Weights of a small GPT-style language model, trained from scratch on English Wikipedia.
Size: 16 layers, width 768, 8 heads of 96 (2 for keys and values), MLP 1792 SwiGLU, vocabulary 9389, 104M parameters.
Architecture: RMSNorm before each block, untied embeddings.
Training: a variant of Adam for these matrices, 775M tokens, 12117 steps.
MLP neurons of a small language model. Each row is named by its layer, matrix (gate and up: input weights; down: output weights) and neuron, and shows model dimensions 608-703. Each number is 50 + 12 x the weight over its row's rms, rounded and kept within 0 to 99. A neuron's up and down rows have the sign that makes its largest values positive.
After each neuron's rows, "fires in" lists the words (lower case) most often at its 100 highest values on Wikipedia text that the model never trained on. A number after a token or word is its count.

L6.gate623:62 62 52 41 47 39 61 42 61 49 48 53 60 42 43 42 53 71 53 59 30 48 50 50 31 47 72 46 65 54 39 39 56 45 57 42 58 50 39 58 38 52 58 44 49 45 49 50 39 54 45 36 37 71 37 69 51 63 52 63 59 64 49 22 66 69 55 62 35 50 50 58 51 55 50 43 34 51 16 41 67 32 48 59 53 37 39 33 46 63 43 59 23 53 36 39
L6.up623:60 43 48 62 67 34 59 48 22 28 47 33 59 70 50 34 45 85 62 40 44 48 31 62 63 37 45 48 41 39 75 51 53 52 27 37 68 47 54 44 51 49 49 43 61 47 47 57 32 53 63 54 58 49 56 53 42 72 37 53 61 44 47 47 50 59 81 40 66 51 46 58 81 61 36 56 61 41 46 54 39 45 48 39 39 59 60 28 44 58 68 45 43 44 54 47
L6.down623:54 35 32 41 66 65 46 64 26 31 71 43 54 53 77 43 28 54 57 64 34 57 54 52 31 38 20 48 48 59 60 53 49 57 55 50 71 58 61 37 42 46 39 37 55 44 47 63 24 55 58 67 63 43 53 60 46 66 38 61 56 49 48 51 45 53 47 44 52 55 64 37 73 63 56 50 56 31 26 52 52 60 31 47 26 48 68 42 31 58 56 61 35 44 48 45
fires in: "after" 40, "during" 22, "following" 10, "year" 5, "while" 4, "when" 4

L6.gate1592:56 65 61 43 25 67 56 36 47 56 51 66 59 49 33 70 50 56 51 49 35 17 45 43 40 39 47 46 58 51 41 58 46 38 35 50 45 52 31 31 52 32 72 48 58 44 36 58 64 38 46 46 46 45 38 42 54 31 46 66 67 49 54 40 40 66 47 58 43 34 58 61 41 58 45 67 50 69 48 36 75 36 63 18 65 42 64 38 24 54 57 35 79 46 51 44
L6.up1592:46 65 65 48 38 61 55 39 44 47 57 61 40 45 41 66 44 51 53 57 46 20 34 43 50 46 43 47 65 66 63 62 55 41 32 52 55 46 44 29 51 20 74 68 43 56 54 60 61 40 54 42 60 46 31 38 66 31 40 46 71 57 51 42 28 52 56 49 39 35 61 53 58 46 32 46 42 68 58 40 71 41 55 30 61 42 74 51 41 57 73 38 82 46 49 28
L6.down1592:48 53 67 47 36 64 62 37 49 50 58 62 26 49 48 70 49 54 52 50 62 64 48 42 50 54 64 41 42 48 47 45 57 36 29 64 58 47 54 39 56 41 42 68 49 41 41 48 60 26 51 43 59 43 45 54 56 54 39 53 47 62 55 51 44 27 46 62 25 54 57 57 49 41 43 45 39 68 45 41 74 55 50 36 45 40 74 49 44 46 62 26 52 51 46 33
fires in: "south" 22, "west" 19, "north" 19, "east" 6, "northern" 5, "southern" 5

L13.gate198:47 35 44 27 59 46 47 57 51 52 59 46 56 49 45 63 28 41 52 67 42 39 41 67 63 34 33 49 52 35 51 35 43 43 45 55 49 51 60 46 30 48 46 62 63 52 62 45 39 50 56 54 48 40 59 60 63 60 49 62 51 39 58 52 44 46 60 61 39 42 57 34 59 38 35 32 26 45 58 36 35 43 65 54 52 49 36 37 41 39 41 35 50 55 44 39
L13.up198:56 36 72 45 66 47 41 43 67 63 57 54 54 37 59 57 46 65 53 63 43 58 49 60 42 58 54 48 52 35 63 40 48 41 49 59 56 56 66 35 44 46 62 52 53 43 45 36 81 46 40 68 38 55 44 33 52 38 65 41 59 50 65 38 26 56 52 63 62 53 54 53 36 38 76 29 46 40 47 49 59 47 58 25 57 59 55 56 49 44 58 44 53 39 40 64
L13.down198:49 49 56 60 61 75 54 48 57 52 21 74 44 57 43 43 57 70 37 47 51 34 59 45 34 33 41 51 42 46 09 40 46 59 54 29 63 51 56 49 55 55 42 34 62 46 55 55 47 53 64 43 24 44 39 75 48 63 57 69 46 44 49 49 39 46 39 58 59 48 55 56 46 70 56 61 40 65 66 54 45 45 47 43 58 49 59 53 44 44 42 54 72 36 40 61
fires in: "an" 89

L6.gate276:38 48 72 48 51 44 71 67 36 32 48 84 66 51 32 48 63 43 41 49 26 33 33 46 45 54 59 50 64 62 57 34 71 36 45 59 55 99 64 52 47 54 37 52 48 37 27 88 36 51 62 50 62 30 48 59 63 58 59 71 43 56 55 33 49 63 68 41 49 39 52 60 62 56 46 53 26 52 46 48 49 59 59 43 40 27 43 42 51 56 56 44 44 44 52 65
L6.up276:39 54 41 44 38 59 78 45 68 54 47 75 52 47 40 40 53 45 42 47 48 59 57 53 27 76 53 44 52 61 61 24 60 34 41 49 42 56 42 58 49 57 52 51 43 31 42 62 42 66 57 38 53 60 51 60 55 46 46 45 58 50 41 61 29 56 67 29 46 57 65 61 40 55 52 42 31 34 57 44 51 42 69 46 57 48 64 37 57 54 56 30 54 40 71 54
L6.down276:60 51 48 64 41 56 62 66 51 42 59 57 28 49 39 68 58 45 33 47 59 76 47 55 65 58 48 66 38 63 59 58 49 55 60 54 40 55 44 59 57 57 53 63 48 30 60 80 36 47 61 48 48 46 56 58 46 57 52 29 61 59 46 55 43 48 41 38 37 53 61 42 32 62 61 47 27 58 51 35 61 51 34 35 56 55 70 42 50 45 60 55 59 64 58 38
fires in: "northern" 11, "southern" 11, "atlantic" 9, "pacific" 9, "west" 7, "arena" 6

L6.gate65:71 41 49 41 47 53 46 52 45 61 55 40 43 40 53 19 21 71 57 73 35 51 60 51 79 41 59 52 62 51 53 49 37 37 55 72 35 43 38 50 50 66 50 40 59 45 50 52 48 55 49 68 53 65 64 51 66 53 48 45 47 58 69 71 16 49 39 72 56 64 58 50 70 74 36 66 45 59 42 62 61 62 37 48 69 45 48 72 34 22 60 60 71 43 64 42
L6.up65:28 57 65 57 56 49 52 53 44 60 60 40 65 44 30 77 61 68 31 58 26 67 52 42 43 57 58 43 47 51 61 51 53 70 34 39 70 66 47 54 40 38 47 55 64 25 31 51 47 43 56 51 47 84 59 53 66 59 44 62 41 28 45 42 41 43 55 43 45 45 54 39 61 48 44 42 53 52 67 45 38 48 50 67 60 38 46 49 75 51 36 68 54 65 42 29
L6.down65:36 67 58 60 46 52 37 55 54 45 74 38 46 55 73 27 12 50 55 71 42 27 74 39 67 57 54 35 61 48 54 26 30 31 57 64 45 44 70 52 38 58 53 53 45 45 48 44 68 46 57 68 49 46 65 45 64 42 63 53 75 62 42 45 40 55 48 56 49 51 61 66 64 47 29 62 38 46 44 47 57 68 39 63 64 65 47 44 52 39 63 57 54 65 61 41
fires in: "women" 30, "children" 24, "music" 5, "child" 4, "girls" 4, "musicians" 4

L6.gate857:36 55 36 42 56 36 35 77 41 58 35 39 45 54 30 43 25 26 42 36 48 47 50 73 38 65 27 42 47 33 76 47 48 31 41 34 60 46 47 57 60 58 44 24 57 54 45 54 59 77 42 61 31 46 45 38 47 58 51 46 47 51 66 61 61 46 37 49 48 66 49 41 59 49 53 35 56 44 50 37 50 59 29 44 61 58 67 57 46 64 47 65 50 43 35 65
L6.up857:14 46 38 41 64 39 40 54 45 81 40 50 36 14 48 44 29 27 47 64 52 41 47 65 52 57 35 61 66 36 64 43 34 52 50 57 48 52 48 51 62 57 38 35 51 25 42 51 42 49 48 58 34 64 55 66 64 61 72 54 59 64 40 38 49 39 43 57 80 77 64 57 65 46 57 57 40 31 35 46 31 46 44 64 60 62 63 45 54 43 42 55 56 53 36 63
L6.down857:37 60 44 46 54 53 51 40 60 63 52 47 50 35 56 68 42 60 58 63 59 60 37 37 36 56 44 59 43 54 55 47 64 43 61 62 57 41 47 50 45 46 65 64 51 43 49 44 54 38 38 41 49 60 60 51 62 67 58 52 59 53 56 41 40 35 55 44 55 70 54 49 58 54 63 75 51 26 35 53 42 42 42 49 42 57 43 53 48 41 27 37 64 44 51 47
fires in: "rus" 22, "help" 10, "offer" 7, "let" 5, "attempt" 5, "forces" 4

L6.gate142:53 39 73 43 54 55 57 57 62 46 38 49 55 60 60 39 30 54 45 57 47 36 67 49 34 49 70 55 50 56 52 57 54 54 30 51 54 37 41 53 59 60 47 58 56 54 23 53 51 46 53 40 45 38 54 69 38 53 54 46 66 40 41 49 47 81 50 40 65 44 60 45 41 45 30 58 36 52 37 56 65 31 36 37 69 62 55 49 68 49 50 66 60 70 46 60
L6.up142:57 51 31 56 47 35 45 70 49 52 33 36 62 49 39 61 34 59 32 51 36 38 58 57 35 29 58 31 41 68 46 52 54 61 39 37 52 39 44 47 45 52 52 46 36 49 49 70 50 67 38 45 74 48 35 37 50 57 22 56 55 56 84 45 39 60 61 68 44 59 47 44 60 68 52 54 41 38 68 61 52 44 59 61 42 50 55 46 40 40 56 53 37 30 67 39
L6.down142:62 50 29 64 57 43 56 61 55 44 35 26 57 47 29 52 39 64 63 55 45 45 64 52 23 40 43 46 35 42 44 30 57 41 55 50 55 52 50 58 61 38 37 39 57 33 40 89 38 51 60 44 61 45 51 55 42 58 44 47 55 46 72 51 46 41 54 66 33 47 39 69 49 54 65 57 40 50 71 46 60 46 44 51 60 38 43 46 44 49 56 68 38 49 51 52
fires in: "and" 43, "she" 30, "he" 7

L6.gate163:52 56 55 41 49 28 35 58 49 53 31 52 36 22 48 68 45 30 34 53 46 43 57 36 42 54 33 45 68 52 40 62 30 40 47 62 51 82 55 48 32 43 62 40 48 65 45 44 47 46 29 62 40 29 54 18 33 42 55 42 66 51 69 56 62 48 48 48 70 49 69 51 39 62 71 41 44 29 73 40 46 79 29 31 43 55 44 49 57 40 47 64 50 57 55 49
L6.up163:48 43 49 37 46 46 50 51 54 53 52 53 20 31 39 61 56 75 36 48 46 51 62 29 43 23 58 38 57 53 57 47 32 54 52 49 49 59 50 44 53 38 54 56 40 57 25 45 37 41 32 61 47 53 57 31 43 53 57 36 43 44 59 48 44 62 42 63 71 66 75 44 54 60 76 49 45 38 71 51 27 46 26 51 41 46 53 35 57 34 52 57 48 66 46 39
L6.down163:34 39 49 33 56 60 33 39 61 47 43 44 60 63 74 59 51 68 60 40 65 62 40 51 45 30 53 51 55 53 78 54 67 52 47 50 33 30 26 60 53 48 66 72 48 66 56 45 49 35 43 54 59 57 47 42 61 54 49 64 39 43 43 37 55 46 55 54 77 64 61 42 29 66 43 58 50 72 42 56 33 34 46 57 36 42 83 41 32 34 29 41 54 55 43 43
fires in: "when" 19, "he" 9, "if" 8, "who" 8, "what" 8, "where" 6

L13.gate1716:38 48 59 32 63 30 58 49 46 27 69 62 45 45 28 70 53 57 38 60 36 55 55 44 38 73 55 47 54 35 56 51 27 50 49 70 49 45 52 40 43 40 54 46 45 48 36 48 50 50 47 63 40 52 39 47 54 48 47 21 53 53 32 62 48 48 46 47 42 52 47 49 85 53 48 53 43 55 43 28 34 34 49 39 55 45 53 37 61 62 41 45 51 39 60 29
L13.up1716:52 59 71 47 23 51 46 59 34 39 60 59 49 64 69 50 32 56 30 52 57 55 89 62 41 62 51 69 34 48 50 56 42 49 57 56 65 46 41 26 56 57 51 51 47 62 25 61 36 36 37 35 33 58 41 61 50 62 65 43 63 66 65 34 36 49 57 52 52 31 65 50 46 31 59 54 41 37 43 44 48 67 55 48 54 32 41 41 64 55 57 53 51 74 68 51
L13.down1716:56 49 34 61 53 47 31 49 63 67 51 38 76 44 38 44 54 66 57 56 63 37 49 78 52 75 79 85 57 46 62 68 56 54 36 58 43 42 31 53 47 38 58 52 59 53 65 43 32 46 34 60 65 55 61 53 40 55 59 59 58 36 52 27 45 46 53 58 26 54 65 40 43 43 54 50 50 57 54 49 54 72 59 56 71 48 52 35 71 61 62 39 37 54 51 43
fires in: "that" 19, "the" 15, "per" 9, "one" 8, "this" 8, "of" 7

L6.gate1787:46 42 38 40 59 37 50 39 44 38 55 60 58 57 55 52 33 36 50 51 58 44 74 39 37 54 39 47 41 48 42 69 50 48 59 63 56 48 64 50 36 35 53 54 58 61 41 38 47 39 54 54 33 41 49 24 45 52 51 58 70 46 71 35 68 77 47 68 63 46 51 42 57 58 35 45 39 45 66 46 53 55 57 49 45 51 50 65 65 45 57 52 54 47 45 31
L6.up1787:59 52 40 57 66 31 46 55 33 52 64 52 45 40 41 42 39 58 50 58 67 41 73 20 52 45 67 55 64 61 65 40 49 46 40 54 57 48 28 51 47 52 71 48 56 40 35 47 40 48 31 32 35 24 56 35 47 60 42 49 69 58 78 37 48 87 60 65 40 61 53 40 61 55 50 50 33 33 69 53 49 32 58 38 54 40 59 59 64 39 44 53 44 38 52 34
L6.down1787:48 37 42 55 54 46 25 48 57 56 49 33 33 38 50 46 29 70 54 66 52 67 59 42 55 43 55 39 62 77 64 26 57 55 45 50 42 51 21 58 53 33 28 45 37 53 26 33 45 41 40 26 50 26 41 61 51 55 34 54 75 53 74 48 44 78 46 59 41 69 60 72 61 63 49 64 41 65 64 47 53 41 45 66 56 45 75 64 52 51 67 48 41 44 55 56
fires in: "she" 21, "you" 21, "they" 18, "we" 16, "he" 4

L6.gate499:37 58 31 53 59 45 44 60 45 55 47 57 73 44 54 50 45 32 66 51 52 43 29 53 46 33 48 63 79 53 42 67 24 58 45 43 57 55 52 67 57 33 31 52 62 58 56 74 63 36 59 84 49 56 44 47 49 47 32 69 63 49 42 59 54 18 43 50 66 47 46 51 64 49 44 58 55 57 59 60 31 31 62 53 51 22 52 41 52 54 35 31 67 33 32 62
L6.up499:49 51 62 61 65 48 48 42 71 56 55 59 62 48 42 57 39 36 56 49 39 40 60 50 36 46 36 47 35 82 30 59 64 37 56 44 57 34 53 45 45 62 53 30 59 69 41 36 52 53 55 68 43 48 59 55 75 71 35 51 54 53 49 33 38 48 58 38 48 45 49 29 59 28 43 47 36 34 18 53 32 36 70 67 48 73 50 51 53 58 45 47 43 50 52 52
L6.down499:60 45 57 56 49 40 67 48 50 52 46 42 44 44 36 59 56 35 56 54 59 31 57 54 46 45 56 69 45 63 36 42 45 39 50 50 42 33 59 57 69 75 47 58 64 69 35 32 63 31 41 56 53 50 38 43 57 48 34 46 61 54 25 59 50 37 47 41 38 55 45 39 51 25 64 52 42 41 38 45 59 32 45 52 42 52 53 52 62 55 51 46 43 51 35 52
fires in: "and" 43, "1st" 18, "55th" 4

L6.gate1066:38 52 59 41 64 28 61 67 57 68 38 61 85 31 56 31 49 71 38 43 56 52 46 36 35 46 64 45 37 62 40 31 32 57 45 50 55 47 50 41 47 46 50 57 53 70 60 68 35 51 55 58 36 10 53 58 38 45 64 71 52 23 34 54 58 48 51 41 45 51 57 65 70 72 36 52 43 55 38 44 60 42 70 47 34 59 62 38 55 37 49 48 42 49 52 49
L6.up1066:48 57 32 44 41 48 52 39 35 35 58 35 51 51 48 40 39 25 49 44 60 20 61 66 47 38 53 41 38 77 51 39 54 71 49 51 40 61 54 69 49 44 46 30 34 64 58 46 35 53 37 59 46 52 31 57 48 59 38 67 48 59 45 59 66 67 62 38 38 45 64 59 49 46 40 37 39 59 44 48 27 44 38 41 51 64 50 51 50 58 53 33 37 48 55 63
L6.down1066:48 62 39 46 55 52 42 43 31 58 49 44 55 26 42 59 42 41 46 45 55 26 57 49 48 36 52 28 35 50 34 21 60 70 59 48 35 53 61 66 36 55 35 48 40 39 58 39 47 60 34 74 44 38 41 57 44 48 35 43 55 57 33 62 59 60 74 52 46 34 40 67 44 54 70 56 07 39 54 35 46 47 42 39 51 68 28 56 55 59 36 46 48 75 51 58
fires in: "and" 87, "though" 6, "although" 5

L6.gate1770:39 53 54 34 40 34 58 38 43 63 48 46 64 51 40 35 35 47 62 40 51 47 62 55 69 52 29 43 57 54 63 68 51 54 53 50 40 63 70 28 42 67 31 37 49 84 62 38 26 46 53 78 43 44 58 36 21 37 55 54 48 62 42 49 29 48 37 40 50 45 30 28 50 43 39 28 52 55 67 54 50 52 37 58 51 27 48 45 46 54 34 38 73 56 43 47
L6.up1770:62 63 40 55 58 51 60 38 60 43 55 39 44 31 47 66 24 73 57 35 53 47 61 51 33 29 56 41 45 33 52 54 68 66 46 45 47 57 53 31 62 45 54 61 40 82 70 37 39 46 31 59 43 51 51 46 53 59 34 50 70 57 47 45 38 52 37 40 39 67 46 56 38 53 45 41 57 40 55 78 45 59 41 55 61 51 68 53 63 60 35 53 59 54 30 30
L6.down1770:51 54 42 63 64 56 63 58 44 45 50 54 47 41 48 45 59 71 38 56 38 35 36 45 40 38 54 27 49 42 53 45 69 49 65 36 53 46 42 72 53 63 56 78 40 47 49 58 48 48 50 38 27 51 62 57 67 47 36 61 67 48 64 46 41 36 53 47 48 50 65 57 34 36 54 59 73 48 31 56 59 38 49 45 51 57 71 56 44 67 40 55 40 30 16 46
fires in: "when" 26, "if" 23, "time" 13, "because" 13, "who" 8, "that" 7

L4.gate988:37 44 41 46 55 46 31 42 62 51 69 57 66 33 51 63 56 50 49 59 51 47 33 39 37 40 46 59 73 50 66 66 36 58 64 68 53 38 34 28 27 49 53 45 69 55 46 65 50 50 56 43 37 41 32 58 64 66 33 59 35 50 45 55 59 54 33 45 49 27 46 41 52 56 65 42 35 39 71 60 42 60 48 60 46 41 48 68 46 56 44 53 43 40 51 42
L4.up988:36 34 41 72 31 58 37 66 59 58 50 60 55 44 43 71 55 49 37 52 46 60 44 40 40 43 46 49 82 65 68 57 40 43 51 46 44 61 44 51 33 49 00 51 59 32 54 46 62 44 36 53 48 37 42 36 48 63 49 51 55 69 55 45 56 69 35 53 43 50 41 48 48 62 50 47 51 47 58 61 57 48 46 49 32 67 49 63 46 70 44 52 67 47 44 49
L4.down988:46 47 74 45 41 56 60 45 46 45 73 49 56 45 50 47 66 62 53 49 52 67 54 51 50 50 33 43 52 38 27 35 58 58 48 66 55 43 40 42 41 40 52 64 49 33 49 54 35 49 43 50 43 41 43 60 61 75 46 38 31 49 52 60 43 26 46 44 47 45 33 52 46 53 60 63 53 65 52 59 41 53 56 63 70 65 69 38 54 63 55 42 65 40 57 37
fires in: "both" 24, "soundtrack" 12, "according" 11, "district" 8, "s" 6

L13.gate390:32 53 60 61 59 35 51 47 39 56 46 55 42 25 33 52 35 60 33 77 40 35 42 56 40 60 07 35 67 44 44 43 41 43 41 38 56 43 74 48 30 64 62 37 60 53 42 37 43 35 47 59 17 28 76 52 53 42 28 35 50 56 29 58 45 63 41 47 61 65 58 55 74 56 38 50 50 45 54 38 31 22 52 67 46 53 53 52 51 42 15 44 79 57 39 35
L13.up390:43 46 53 46 58 33 60 49 76 58 52 50 43 40 51 52 52 50 47 82 30 51 29 54 32 41 39 51 49 52 38 52 45 42 27 53 51 61 63 42 53 38 53 50 40 81 56 37 51 38 46 52 47 70 69 31 60 60 57 35 51 43 37 48 70 60 29 40 66 63 63 52 50 55 30 50 89 42 77 50 55 65 79 58 62 50 58 58 30 58 49 26 58 48 51 27
L13.down390:36 61 41 52 66 46 60 63 47 54 61 58 31 41 36 51 70 61 63 63 46 50 41 48 59 41 47 31 53 33 55 43 33 58 64 49 45 53 49 56 53 53 49 50 44 65 35 39 41 40 53 51 47 69 58 29 54 40 27 51 32 39 57 55 41 40 41 43 56 46 47 47 72 54 47 57 57 66 64 52 34 24 57 46 63 30 62 72 37 68 38 71 37 45 75 62
fires in: "when" 16, "what" 11, "if" 11, "as" 5, "how" 4, "where" 4

L6.gate602:41 60 47 55 44 62 49 64 22 51 63 58 38 33 35 54 26 52 51 75 70 57 57 45 63 74 53 52 52 43 44 43 51 50 44 62 28 48 50 56 18 53 64 60 55 43 40 58 40 41 39 70 57 52 75 38 62 51 45 55 55 52 68 57 43 59 76 23 35 52 47 62 56 59 42 50 48 31 66 36 65 67 36 33 49 56 39 71 43 56 64 52 65 61 29 51
L6.up602:33 47 35 51 51 56 41 60 40 55 56 66 35 40 28 41 63 47 29 44 56 65 42 56 50 51 27 47 36 18 57 35 37 20 67 66 47 70 56 58 32 54 58 56 38 43 49 38 41 43 68 42 41 57 46 57 51 49 51 58 35 51 43 74 45 50 50 33 56 50 46 50 57 52 34 51 52 44 55 51 58 37 45 49 45 30 61 41 46 54 54 47 33 49 35 35
L6.down602:48 54 71 47 40 70 48 46 35 59 64 47 39 37 53 51 32 41 47 58 70 35 67 31 62 62 70 36 43 39 51 18 58 66 51 51 28 52 67 55 24 49 43 61 45 36 39 49 68 32 29 60 37 47 54 40 59 43 33 55 54 36 40 67 58 41 72 55 41 35 45 51 61 72 51 65 43 52 50 54 46 46 42 43 45 71 60 70 43 68 51 53 47 44 47 54
fires in: "children" 23, "women" 12, "guitar" 7, "christ" 6, "girls" 4, "medical" 4

L13.gate360:40 64 43 19 40 52 58 51 43 40 60 67 55 30 31 49 68 64 44 50 67 34 54 64 46 55 38 17 53 33 55 44 42 31 59 56 43 50 68 56 53 42 59 58 40 45 62 52 49 80 59 41 27 49 53 50 64 45 61 32 52 46 55 55 42 66 62 51 53 39 42 57 50 51 50 55 42 12 56 43 57 40 38 61 62 54 60 56 45 42 42 59 72 65 30 44
L13.up360:54 39 63 29 46 53 52 27 44 40 64 33 46 62 66 47 54 66 46 38 47 62 47 59 47 34 30 40 34 50 60 40 40 47 43 43 40 41 40 44 54 45 46 51 41 75 23 27 41 27 54 75 20 40 33 27 45 78 47 59 55 45 52 62 38 52 52 51 27 54 58 48 41 42 63 45 44 41 53 30 47 36 55 44 57 28 44 27 42 48 48 61 60 55 70 38
L13.down360:50 62 58 67 35 61 57 57 46 31 43 47 37 47 45 59 55 57 60 48 32 25 51 52 55 67 57 50 48 52 43 53 78 42 58 50 62 53 44 33 46 44 44 55 48 69 49 58 28 53 60 42 41 65 33 73 42 24 48 59 61 45 62 64 34 51 41 36 53 66 60 45 57 71 73 61 43 32 38 72 49 32 46 55 36 77 54 38 47 49 53 33 57 57 42 69
fires in: "the" 32, "this" 9, "his" 5, "that" 5

L6.gate15:40 46 41 56 59 43 46 33 44 54 40 47 68 39 49 38 50 53 24 61 68 35 56 59 47 68 57 53 59 71 60 39 37 20 50 47 52 32 54 50 53 47 46 76 49 47 50 58 36 49 57 67 30 38 52 49 55 25 41 38 54 52 75 71 71 50 62 52 26 37 52 58 64 50 27 51 36 50 50 63 46 10 37 35 45 49 56 34 42 49 60 37 50 49 48 30
L6.up15:52 45 37 66 54 66 59 46 51 43 64 68 44 32 58 30 42 70 39 68 51 50 64 55 54 56 80 78 65 66 63 40 44 55 57 41 40 32 56 59 39 23 46 35 39 41 62 52 35 46 39 43 55 45 44 37 58 51 63 45 48 36 67 75 26 72 55 43 45 53 54 49 74 60 58 61 58 60 53 64 40 17 53 44 26 51 44 61 53 46 44 42 68 41 64 35
L6.down15:61 39 40 53 54 50 52 52 47 25 60 61 53 41 28 39 50 49 48 54 57 74 59 63 57 55 61 20 55 57 65 33 66 76 62 63 11 61 56 67 38 24 28 32 28 41 41 68 41 61 54 43 58 60 42 57 53 61 55 36 48 46 46 53 71 49 48 56 38 66 53 54 42 43 39 40 44 47 44 53 35 40 45 66 30 42 35 55 41 54 66 57 64 20 74 72
fires in: "who" 24, "which" 24, "she" 20, "married" 5, "he" 4

L6.gate311:41 62 49 53 69 37 60 47 28 23 61 59 54 44 49 69 62 32 42 63 45 38 38 46 52 66 42 47 53 51 53 47 48 47 37 34 45 57 24 64 63 60 55 47 20 38 37 70 43 50 47 62 36 54 55 59 53 50 50 81 68 47 56 38 62 59 73 40 66 31 84 49 47 50 39 53 47 53 32 50 46 56 38 52 48 35 40 43 54 63 41 49 39 59 59 52
L6.up311:56 48 50 71 50 46 50 46 29 29 67 41 49 35 41 45 58 28 53 63 57 56 43 51 54 53 53 49 48 43 61 48 55 51 41 33 55 42 24 69 62 58 57 47 05 53 41 67 61 58 39 55 45 50 66 64 41 59 59 70 64 63 49 45 56 61 55 41 70 49 78 63 60 55 54 70 44 55 38 57 56 63 34 57 17 37 38 35 50 64 43 55 30 55 60 47
L6.down311:69 53 58 41 33 74 50 65 46 58 55 49 49 55 63 33 30 60 60 65 50 73 50 30 51 51 75 37 21 61 59 20 58 49 70 56 58 33 53 52 45 38 51 55 55 50 59 42 43 51 35 53 67 49 39 47 36 46 51 34 36 58 40 55 25 58 50 48 43 88 37 44 40 62 75 45 82 59 58 55 76 51 38 61 39 59 65 33 52 45 46 44 50 37 68 55
fires in: "according" 16, "after" 14, "with" 10, "since" 9, "from" 9, "during" 8

L6.gate1659:61 63 55 48 59 60 66 48 29 39 49 37 53 40 46 55 56 26 67 19 48 31 61 75 57 30 41 44 66 44 33 61 34 72 53 36 49 54 41 45 68 47 54 53 53 39 64 50 50 42 64 39 27 49 51 55 44 41 57 52 78 38 55 42 36 52 48 51 53 49 57 53 40 43 64 56 42 46 36 67 35 45 47 50 38 44 58 58 58 58 32 29 43 44 49 50
L6.up1659:37 46 34 35 37 58 41 61 41 71 30 29 50 44 56 42 52 51 40 42 62 54 71 45 08 73 39 43 60 38 57 50 35 45 67 44 50 53 64 33 42 24 68 48 47 56 43 65 33 40 49 57 51 72 33 66 39 70 43 61 45 29 45 47 31 42 31 52 36 57 54 36 28 44 43 61 47 51 36 42 56 59 48 45 44 43 57 26 45 51 35 72 54 62 38 50
L6.down1659:51 67 52 52 47 25 51 70 56 45 60 39 51 53 67 71 65 78 36 42 37 45 46 59 42 39 64 57 58 55 55 45 34 57 52 40 66 45 32 75 55 38 31 67 65 53 66 49 60 56 36 41 47 52 44 55 43 59 56 68 54 68 52 72 57 40 45 50 65 43 36 40 29 49 50 55 38 54 47 47 71 41 47 22 63 60 47 37 65 64 63 40 62 43 63 52
fires in: "2018" 19, "year" 19, "manager" 13, "2019" 8, "husband" 4, "executive" 4

L4.gate1747:28 49 60 09 71 57 52 52 60 34 46 53 52 64 35 46 54 54 57 48 68 26 45 39 17 41 46 62 54 31 30 47 45 51 38 45 38 54 62 53 29 47 51 44 49 37 37 56 55 54 58 59 45 47 54 70 58 65 49 50 66 60 45 57 46 61 39 54 45 68 63 58 52 45 39 58 65 44 62 56 67 41 51 49 22 70 52 58 69 51 68 46 66 44 58 41
L4.up1747:43 67 73 52 57 73 44 50 71 71 55 54 41 56 55 19 68 54 62 71 60 59 49 36 35 39 44 59 31 61 47 55 41 33 37 32 47 45 56 58 58 62 40 44 40 63 56 68 59 38 61 59 67 55 49 70 52 50 58 64 60 65 49 60 28 43 52 42 38 50 58 39 54 47 42 63 53 53 76 56 44 64 47 78 39 60 47 56 46 47 51 29 55 45 48 56
L4.down1747:45 51 32 31 45 65 71 64 37 61 57 60 33 58 74 41 57 56 52 42 67 77 49 31 46 57 43 51 35 50 56 46 60 45 61 54 44 63 62 66 62 68 55 53 60 26 57 55 60 51 58 66 48 39 57 52 55 48 53 52 46 45 33 65 62 45 59 53 32 46 69 55 46 65 62 54 57 71 42 56 40 57 47 57 57 33 47 56 54 56 49 31 32 33 50 47
fires in: "october" 35, "working" 15, "worked" 5, "vessels" 4

L13.gate654:52 43 59 71 42 43 34 38 25 56 35 70 51 42 42 82 51 44 30 50 45 38 47 75 20 61 26 48 80 58 32 44 46 22 45 51 82 53 48 55 40 33 41 68 60 47 41 38 50 42 64 58 44 39 40 41 42 52 54 37 54 53 63 28 34 30 64 54 51 56 45 71 31 33 53 42 37 48 41 48 29 20 63 80 39 65 34 54 56 40 46 70 34 52 34 49
L13.up654:57 47 58 53 39 35 63 70 73 45 78 56 57 75 50 39 41 42 46 61 54 55 30 61 51 59 50 52 51 29 51 37 30 63 47 79 53 65 46 17 61 42 35 45 52 41 43 63 65 47 22 63 49 46 37 55 35 69 44 55 67 54 55 46 32 32 55 51 57 67 47 67 43 35 46 60 61 45 64 28 38 60 38 49 72 51 46 42 50 58 54 53 55 60 51 51
L13.down654:40 21 49 58 30 56 50 60 43 63 47 50 48 59 44 46 48 50 52 56 43 60 62 81 37 44 51 62 46 43 50 46 42 48 50 46 61 35 36 54 42 36 29 36 38 43 49 44 45 56 77 36 45 62 54 46 70 40 68 51 57 62 35 52 70 29 63 58 57 59 64 61 58 35 42 51 56 48 36 39 64 50 39 53 55 34 44 54 47 48 45 67 62 40 58 47
fires in: "a" 31, "the" 15, "into" 6, "an" 5, "as" 4